config = dict(
    num_hidden_layers=12,
    head_dim=64,
    norm_eps=1e-06,
    positions='rope',
    bias='none',
    parallel_block=False,
    init_std_qkv=0.0479,
    lr_head=0.0083,
    max_grad_norm=2.0,
    decay_shape='sqrt',
    doc_mask=True,
    max_steps=4194,
    dataset='wikipedia_en',
)
MLP neurons of a small language model. Each row is named by its layer, matrix (gate and up: input weights; down: output weights) and neuron, and shows model dimensions 16-143. Each number is 128 + 24 x the weight over its row's rms, rounded and kept within 0 to 255. A neuron's up and down rows have the sign that makes its largest values positive.
Before each neuron's rows, "fires on" lists the tokens most often at its 100 highest values on Wikipedia text that the model never trained on.

fires on: " Lam", " Los", " Del", " Camp", " del", " Cam"
L2.gate271 [112 122 147 142 156 135 146  87 121 111 134 161 137  77 163  74 114 124  83 144  96 140 153 120 128 165 129 143 159 157 115 116 155 110 144 153  96 125 108 158 124 139 152 119 141 113 137 132 107 100  98 109  92 127 123 102 144 142 102 162 167 121 118 136 121 127 125 145 123 116 120 129 142 154 109 170 146 151  92 162 124 120  66 161 125 114 125 131 163 126 109 144 169 123  89 168 158 176 166 107 149  90 112 133 148 120 162 133 133 138 163 167 132 140 138 107 139 113 104 146 161 128 126 119  96 137 118 168]
L2.up271 [ 87 129 119 145 154 120 137 131 161 117 101 150 109  93 187 109 136 158 100 115  95 123 125 129 106 130  80 135 112 120 112 108 161  99 132 156 158 138 124 130 100 105 118  94 183 134 137 137  94 109 112 121  89 111 119 132 165 134  94 102  94 129 124 140 159 191 162 134 150 156 157 137 137 146 113 150 139 141  93 104 161 141 131 113 137 102 151  94 191 132  94 110 130 161 125 169 144  89 145 128 124  95 135 106 119 137 152 124 116 150 188 158 153 131 105 136 145  99 122 144 150 176 130 126 132 158  97 141]
L2.down271 [104 122 201 143 176 126 140 106 109 124 106 163 135  76 162 123  93  86 110 115 126 162 111 101 112  71 140 161 159 112 125 151 169 121 139 137 137 135 117 176 114 157 172 123 127 139  81 129 143 128 115  93 123  99 143 158 167 119 151 146 111 113 145 111 119 130 128 137 155 178 133 137 149 133 123  89 142 157 116 144 133 126 107 141 123 152 109 130 154 138  84 121 113 105 135 151 138 123 144 152 122 101 163 153 164 125 112  95 153 131  99 141 108 106 114 158 133 170 152 108 143 150 135  88  83 115 144 165]

fires on: "\n", " (", ",", " known", "s", "\n\n"
L6.gate88 [113 110 138  96 165  97 149 105 122 125 110 172 167 104 118 111 107  94 122 156 108 134 135  79 147 166 113 131 150 121 112 108 124 145  86 127 160  90  87 137 114 127  85 101 144 128 130 120 182 125 151  81 122 121 103 118 164 112 119 135 123 140 117 153 151 119 152 117 124 123 142  91 132 125 127 143 120 105 141 130 144 142 119 189 125  89 138 110 145 112 135  98 143 162 133 131 146  99 132 109 179 145 137 138  95 129 125 141 110 113  68 115 124 119 140 160  98 176 164 137  86  86 164 141 110 156 102  78]
L6.up88 [151 158 159 146 113 145 141 189 116 129 130 145  90 135 138 105 128 150  78 134 117 141 159  89 157 141 118 112 121 128 101 132 127 116 113 118 144 139 112 143 111 103 108 153  81 117 151  79 120 105 113 176 118 147 147 147 129 153 132  98 129 128 120 123 187 143 141 126 126 165 154 126 112 148 120 175 164 105 119 105 132 103 116 133 129 162 150 111 140 103 114 117 173 151 102 126 157 103  69 122 160 149 172 150 121 139 125 123 109 126 114 103 132 130 160  99 109 111 125 103 183 139 123 176 147 158 120 134]
L6.down88 [147  89 127  95 125  94 135 111 125 127 156 146 114 153  92 145 120 130 145 120 121  87  85 154 103  95 109 176 122 164 148 133 131 104 136 144 126 112 127 143 130 145 138  90 163  71 144 135 137 156 125 140 138 100 117 103 126 127  98 139  88 128 115 117 108 116 123 102 103 106 119 129 134 141 119 131 113 131 115 118 104 126 163 124 114 157 122 142 115 133 169 148 137 132 116 133 134 158 148 124 144 108  88 171 166 161  66 167 151 119 115 108 146  97 110 139 113 130 172 120 145 117  88 115  98 133 150 167]

fires on: " (", "\n\n", "-"
L4.gate280 [133 121 160 120 151 113  69 121 140 165 148 113 117 140 128 107 172 111 117 153 154 104  95 181 134 127 140  93 127 128 132 120 115  93 154 127 132 148 119 101  93  85  75 126 149 145 154 129 142 141 100 154 143  69 133  84 117 147 141 109 115  82 146 144 175 143 147 112 119  91 134 150 110  95 118 108 125 115 178 112 103  89 113 153 151 154 145 147 109 112 123 146 156 106 122 101 136 138 123  83 177 131 151 153 155 147 174 132 161 143 104 139 115 139 110 126 108 113 170 106 153 171 141 145 115 149 167  74]
L4.up280 [169 105 148 116 102 146 101 157 144 124 154 151 121 110 118 139 183 120 154 174 118 100 112 164 142 164 102 122 140 123 102 133 151 121 118 100 128 155 109 123 117 114  87 118 139 156 166 101 117  97 112 117 136  83 112  92 117 122 191 123 119  74 125 126 122  99 112 122 116 132 110 125 133  90 131 116 114 145 160 137 110  89 122 132 109 140 161 102 132 101 117 125 102 109 154 138 182 133 148  67 114 139 162 123 148 105 180 143 143 141  91 120 139 148 124 103 133 132 142 127 172 132 149 101  99 135 167  86]
L4.down280 [154 126 145 151 133 127 151 131 115 161 114  81 123 111 127  88 105  92  81 150 170  91 119 134 172 129 144  75 144 154 123 106 130 158 149 113  79 105  98 121  61 122  89 128 139 151 113 125 159 111 119 107 127 130 148 140 134 122 103  75 144  90 169 100 138 145 154 110 139 136 172 113 147 116 113 155 141 101 164 109 122  91 126 153 137 149 113 119 134  98 114 136 158 154 143 113 143 159 155  99 145 185 135 142 112 132 157 163 149 127 123 166 123 132 116 144 110 126 176 149 158 188 155 146 136 117 168  68]

fires on: "d", "ö", "ue", "ü", "s", "c"
L4.gate271 [137 142 115 124 162 143 149 165  96 162 106 134 152 133 151 156 140  72 116 112  99 134 126  88 118 105 115 120 107 119 168 139 109  75 123 129 178 136 128 147 117  97 135 143 113 108 125 102  56 107 126 106 131 116 105 100 103 137 123 121 143 157 141 160 133 138 113 150 149 130 139 125 141 142 158 124 114 138 133 148 122 159  94 127  98 157 119 122 113 147 108 158 116 181 129 138 116 134 125 119 133  81 117 119  89 104  78 133 130 139 120 162  91 157 170 113 105 139  72 176 101 169 125 161 178 131 150 128]
L4.up271 [160 115 132 112 185 117 155 108 152 166 109 123 177 154 115 132 158  70 129 128 112 112 139 107 158 144 126 100 112 129 153 133 125 108 178 145 116 137 122 171 140 107 131 144 121 145 197 112 126 126 109 133 152  85  82 112 114 119 116 153 130 163 165 159 107 126 150 136 133 114 122  83 102 127 114 115 123 121 120 120 159 153 143 146 164 111 117 152  78  85 101 111 141 131 111 116 118 145 136 106 188 116 125 137 131 127  77 125 148 101 120 139 172 157 142 128 104 131 127  89 134  94 119 135  97 179 127 101]
L4.down271 [ 96 121  91 215 153 114 134 168 134 106 130 114  85 110 131 111  94 131 122 136 115 166 137 161 125 118 177 146 147 146 114 123 148 152  80  88 120 117 128  99 138 127 122 101 114 125  67 141 137 159 116 141 112 167 149 136 112 168 151 126 141  77 132 121 120 135  81  77 130 145 110 143 128 150 137 126 141 166 132 158 107  85 116 131  98 122 102 104 144 171 127 107 116 146 141 156 129 110 111 145 119 115 118  90 115 127 173 134  79 171 119 111 142 138 112 111 145 109  84 152 134 145 124 156 130 117 149 151]

fires on: "|", "–", " |", "d"
L9.gate61 [143 188 112 121 168 111 129 138 123 117 140 156 119 170 172 120  92 151 112 126 142 144 103 156 159 145 132 145 129 106 139 147 143 121  74 121 126 151 157  97 114 115 154 161  96 134 130 152 132 110  97 108 151  69 103 132 125 118 163 207 137 147 121 119 106 154 134 112 141  77  96  96  98 145 123 109 101 137  98 135  67 101 116 117 123 124 130  97 138 130 154 149 138 137 142 109 143 110 121 152 145 111  90 183 132 168 143 119 135 126 116 140 114 150 100 129 109 126 106 117 117 133 117 153 117 100 124  97]
L9.up61 [127 113  93 118 103 127  88 131 140 156 145 124 102 130 202 154 125 193 109 127 140  84 103 146  93 112 128 151 132 155 112 156 135 114  89 139 117 113 110 132 113 161 141 111 111 136 120 151 142 124 136 129 117 142 100 170 134 122 128 160 134 147 164 127 116 164 149 147 114 137 112  95 124 148 115 172 136 103 112 150 153 102 161 116  74 142 120 163 103 158 164 115 134 130 141 144 141 119 116 169  98 121  85 121 120 162 176 147  91 120 122 134 135 142  85 134 111 128 122 113 124 171 107 133 182 105 101 127]
L9.down61 [140 152 119 172 152 105 142 132  89 109 138 182 130 194 126 108 121 150 143 121 116 156 121 184 125 146  89 137 107 112 154 145 141 106 122 142 117 123 118 127 130  70 131 145 146 168 119 175 133 123 123 129 101 185 132 150 144 121 111 151 124 110 140 157 126 150 116 142 101 140 126 117 176 113 106 105 109 144  96 111 175  88  84 131 144 128 112 134 125 132 143 103 135 113 119 149 149 137  83 131 128  66 144 103 127 124 174 146 109 103  99 152 148 123  86 164 121 166 142 128 105 128 117  68 151 150  91 121]

fires on: " (", "-", "/", " |", "\n"
L9.gate232 [ 93 150 132 134 198 160  81 149 116 137 104  86 170 137 118 105 101 161 112 121 143  83 106 133 138 162 101 109 149 113 107 111 107 148 148 114 118 153 108 143 131 105 150 123 160 148  98 116 188  86 108 116 153  93 132 146 129 129 140 149 169 141 102  99 119 160 122 111 137  98 114 129 138 122 124 101 107  91  96 130 169  53 157 170 185 114 160 171 106 123  93 122  94 139 140 114  88 172 152 145 147 151 159 128 101 123 135 111 123 122 151 134 127 167 101 149 109 112 119 117 133 124  97 137 116 135 137 117]
L9.up232 [172 114  89 156 188 111 113 155 163 107 135 117 126 141  87 137 148 106  75 109 135 107 114 111 134 133  93  94 182 113  68 102 123 153 141 158 168 136 121 138 158 149 111 108 114 167 115 150 128 108 126 107 141 101 151 143 122 100 116 121 147  97 143 145 153 170 162 129 122  96 118 111  71 126 115  98 126 131 149  97 109 109 138 158 138 128  82 109 122 122 110  92 125 137 131 140 132 141 126 141 166 133 112  88 137 120 127 169 159 161 156 118 119 162 113 122  92 114 156 129 131 116 138 131 137 118 101 148]
L9.down232 [162 139 112 146 153 114 125 106 150 167 187 131  88 157 156 133 107 136 104 101 151 157 118 119 178 125 154 169 153 125 155 106 120 145 151 127  99 121 140 140 113 145 111 153 110 105 108 120 140 134 146  69  90 119 144 140 137 103 145  66  95 170 159 121 130 117 129 175 140 136 107 108 121 160 133 131 159 121 174 135  80 163 154 144 108 129 127 100 144 114 136 153 144 140 144 121 157 145 137 125 184 140 116 116 133 182  90 114 141  96 100 129 132 143 146  99 100 164 164 115 161 207 140 129 142 136 110 104]

fires on: "'", "–", "s"
L6.gate376 [123 107 151 120 154 136 165 155  82 143 110 133 123 162  97 167 143 142 137 165 101 104 100 122 120 125 116 131 163 103 132 150  97 139  98 120 114 115 118 124  85 137 119 124 130 125 138 128 121 116 110 125 142  92 121 149 147 157 134 108 136  93 138 139 112 135  88  97 168  98 133 129 112 179 113 153  98 138 145 114 122 128 142 113 175 117 141 160 129 116 173 137 119 131 146  96 156 120 126 126 138 100 121 157 144 145 126  65 146 123  97 121  68 114 109 126 124 137 160  95 130 124 139 111 107 133 148 100]
L6.up376 [139 126 107 207 103 131 112  95 128 172 129 121 108 152 158 154 136 120 124 101 129 126 121 112 129 113 145 145 137 169  94 149  81 154 122  74 166 118 129 122 134  90 123 174  86 137 109 111 107 113 122 148 143 158 135 128 157 124 143 152 182 150 163 110 142 108 148 152 140 115 127 138 118 131 112 181 129 132 161 110 135 167 133 141 134 138 106 140 134 118 113 157 140 134  73 127 135 117 153 138  88 135 131 160 136 104 128 127 101 118 147 151 121 170  66 121 171 146 132 128 114  90 112 156 133 145 124 117]
L6.down376 [160 176 144  90 150 124 146 133 106 113 138 141 138 147 119  93 151 162 106 161 140 127 101 143 120 156 134 167 131 110 137 107 143  86 161 170 123 122 116 127 151 165 150 129 185 147 160 125 139 129 130 106 156  69 144 100  79 116 129 112  95  97 117 117 106 124 152 130 143 132 131 126 147 110  99  94 150 146 115 121 140 168 130 116 122 114 166 159 119 159 120 117 127 149 128 141 108 115 114 115 102 159  97 115 142 141 126 117 144  77  89 111 130 137 117 164  69 130 152 126 111 128 119 120 123  93 144 130]

fires on: "s", " works", " lives", " may", " appeared", " issues"
L4.gate285 [129 165 112 114 125 153 167 150 154 141 127 157 123 125 120 140 125 153 112 114 108 143 137 158 143  98 150 142 157 102 103 140 136  96 132 134 131 137 123 112 132 186 117 131 167 128 129 122 111 112 164 112  95  97 153 139 133 177 150 128 136 140  86 141 151 191 160 104 142  98 137 154 104 137  95 130 115 151 159 155 134 157 112  99 134 144  71 113 138 136 132 143 131 110 151 101 127 125 152 129 142  94 127 187  82  72 165 107 135 122 149  97 117 116  69  77 144 111 105 142 103 154  97 148 180 161 158 120]
L4.up285 [128 134  88 153  56 127 115  96  91 146 122 138 145 148 136 139 114 106 100 122 122 127 124 124  83 111 143 113 154 125 122 173 143 148 146 128 107 159 120 148 126 135 135 123 104 143 141 137  97 144 114 128 148 112  99 117 106 123 115 129 126 165  94 105 136 112 170 142 101 122 113 158  93 218 128 103 142 157 155 128 163 161  95  81 116 164  95 137  90 139 117 183 174 128 113  67  94 149 118 135 114 129 141 146 121 112 122  91 138  95 135 123 154 131 185 121 111 165 138 178 118 147 129 160 128 103 121 144]
L4.down285 [167  97  94 120  59 120 124  91 139 134 140 113 155 134 182 130 135 112 107 137 130 105 147  95  99 148 143 106 125 138 125 135 114 159 142 125 108 126 115 116 149  79 151 119  95 153 126 105 148 129 115 127 158 127  91 112 130  90 126  99 131 132 157 109 103 104 121 146 129 142 134 146 120 140 164 110 164 126 115 113 125 142 123 134 151 149 159 140 100 124 121 182 148 151  73 109  91 136 123 112  89 154 105  89 159 156 105 143 118 110  86 130 155 129 191 163 108 132 145 135 146 135 149 156 116 107 117 126]